config.yaml
d_mlp: 768
qk_norm: true
init_std_down: 0.00303
decay_shape: "linear"
batch_tokens: 32768
doc_mask: true
steps: 6782
dataset: "wikipedia_en"
MLP neurons of a small language model. Each row is named by its layer, matrix (down: output weights) and neuron, and shows model dimensions 0-127. Each number is 128 + 32 x the weight over its row's rms, rounded and kept within 0 to 255. Numbers have three digits each.
Before each neuron's rows, "raises" lists the tokens whose logits its output raises most directly, leaving later layers aside.

raises: "\n", "\n\n", " Succeeded", " relations", "ify"
L2.down373:157118183114124119067182108158132141059137115122129108197126125111154194152117143128146130130130094086148108154132122145124127135147173165085186140111116183173123124099141145151161153149132156091082137134155180123137085182120083158116108078173077129234096099134105061156160065166087080126153109122131103111124119177156202112124128188164104163141121103096088105126099198138067101121127

raises: "\"\n", "\n", "ify", "\n\n", "istics"
L2.down134:066119131088084149118154114084175111101120121163131147133122129107113213167115142108119122140172083056159105181128128177075157091137138140113145160085074178143103149179120139158173148087090130089096126118172200136122115165133091091113113083170128193216125130106114126118138067118138053105126113100155138159150135139140181141092135166114128153081158071072130151124165107146101106133108

raises: "0", "1", "4", "7", "6"
L4.down571:202169142200108106156146077136106103154201137133142171116119109116122011126090150122136109120154114136203141151151172121154098160130105086104147075129090108157107144136122211079130084191116159108119136135081117133096119103129120133153075114113168186125158074082172095091099139155114093119081143086123143150122111172182153183123119104153114172132166109130148104116150157133069125159104

raises: ".", "th", "–", ",", ":"
L2.down617:130176119095105118138206083140111118159109131142140048082122101139119136123153159097121168131159064104157124163148169142133136116158086106134092089190125097091157135067161136137125131139115102129175156099132107136120156083225051146114114122139162141130154095036174160105108112125123116155056126082141120180125155163126162111116133139154132188153103117098119111090070107141144128090082

raises: "6", "5", "0", "3", "4"
L2.down630:122117208124112110117135108121087121127147094174132132096127135147152178144150155122111137093194078150165110204197105143172139153153167115132156093122142047115158138101095162133126131115136167134183146129059159107110143117110106149150081093099146141164143102101152100073119114083115136167157145115134111162050150155134129187109074092124167177178094133177100135143166172158102149082111

raises: "\n\n", "\n", "burgh", " Location", ":\n\n"
L2.down42:118151161173120119073095061111076132077125112111119106145129099119183133099146116142138143169145097124094131162193168091167070161158159107107183160162099145137190168109151123107139171163170120084163122158072172151171137171103086149119073121161126124152082101143151056143137093163102045128168154150142103141199106127077125154162121156121183087078127125119158103142085189114073109117066

raises: " Succeeded", "\n\n", "\n", ":\n", ")\n\n"
L2.down278:141076176143161115067123082141147137097160095077118065142132105154126111136082133132150128167070162093188129139164139095167156121067155118120155135112121131175142091106083127149200158102168182124105143149131113133092109181120133122098060093170087142165146109166130117123162130185124110155142144136150105116170103130114143117144147175162188141115097070167088092135101181127055127125126

raises: "6", "7", "5", ",", "9"
L2.down172:181133182165072145141188105128118160204136177166140110123131106164123118148140137080135099097173136112154123175130156180166119110163135125162129115173161094108143152068132199128131119124141086109211138095085109178123125138174070185114072104135136195150158097095149131106108079140091130128132135094125112197147150132163181160125099160142157186125089135147115107100116112138068176073133

raises: ":\n", ":\n\n", "\n", "\n\n", " Location"
L2.down74:131108171150123107078098092116139135073112136083119098136137118139170168134133112125136159181136082146114146168187123126177100146125135076128161121136065110161153140101161116090176170118156147109160122145124136113141134175132116111105084112145147164178125157103152093112121082157125006131145176179138094188176113126107144129105155189071174097092108091152181072142111165150074136107100

raises: "6", "5", "°", "1", "7"
L2.down304:162137174139063117124177092120106130166162169193151130081107099137107128134127164093111154086167101135120126151144122179126092109181147086161160088158134123103117169085167203129136114114123094130203140099100124172114160113180079152121072101147152198132161092090170102089116077145112143159126160133118110188141129179142197137142120152108169198156097108173121113087119115143055171104122

raises: "th", "–", ".", " February", "°"
L2.down21:135159146104079114161222077136133139165107146119128079093128114134114101110170141104173161100132090074141137200147170167130104099172118107167082074170166153095118154060169178107138127145121077075151139072127098145123141103190087180151111107137136130180175095072142144144099118114092126139098132094129127173135123151145155115099137157155178183137102108120129128086074092100171134079105

raises: "8", "7", "4", "5", "9"
L4.down116:237125167122061116169149101138097132128184151161131076127083111081153012156083173155104137080099140079178155147111172142164117184078114084139149163146136172112114141122127146095102121156114168068132129096099125161107165124135128125097120090141157133132173113112157127121080108151134146155095157101117150194096185138131136125169141127173149119137159070137105157091137115136074154158143

raises: "\n\n", "\n", "\"\n", "====\n", "====\n\n"
L2.down403:082156148134136067074158054106158089072135099119091122146052133096123137163091134124128133103112079090141101163155132100121167135112150153094150132113110173152168119130130158106124154131104150048157154144145170129136090219092110110094091111174111123146105071131148066171118093135109044123171112101143066119186080180118164156132115139103110138086132072091107088164152180145065103105077

raises: "\n\n", "\n", ":\n", ":\n\n", "mit"
L2.down80:150139113106128117070143090095087143077169106094126097136153109161096085165156156126124140167092131095155084190114175129153122114103119111117168118153110189147133125092110128172197133062130152120087151190146188111129097182108083149122028113139072113175122124118099060172168093118136119155159115134148128141189095154108138130130145147114139092069085074122180077147109140131081113121099

raises: "\n\n", "\n", "\"\n", "overnment", "ulation"
L2.down387:103121088119098116058155098135103123064174078141108136153135144134132169123107138115143086132161058065171112186118137116131129135120136164124149156122129157152138155118137102140211143113130122077102138135127203121134087208098076145144123094183095117181092082133079071169151051126103090097151094101143132111170104161127180133146110142129084128078136114082086116141094144140052116125062

raises: "°", ".", "th", "9", "6"
L2.down187:135143170129052130166188072126146139179134123164144084100115112116112118121122160087148136081142101101136149180149163173126115107159083091148151030166164151106135158078167153127132088132115114059174152100116128171099146105176081151146080078140161140138168089068166121100099102116106139160106156097134136148114145186152137102086165141145161169178102107155116125103113103117090101086093

raises: "\n\n", "\n", "====\n", "och", "====\n\n"
L2.down500:136074130152147101070107090096119133059154117153111139127078120099135141134096144116138160139112068101136100166136111119132128154098218163127146106124103201138138111104113099143168142132153131073087135110135137153117103236111109159131089111166103142188106075134135098203133099160090100110186109109142055062142112135142161145121076125118149127091146084076074081134132173154114112092088

raises: "\n\n", ";\n", "\n", ";\n\n", ".\n"
L2.down258:123151056117135105130147098078089130104123146115131178100109158068120218133133131112080088121157065103132107142096106082092127099163142183114119143069146165119136152120108135112119088154132083106113139084124168132138095209145095136154094133130131177148092104098115101154105071106125045108169109130100118109147175179183165100171116127137081185113162133077134165133113178186065136128098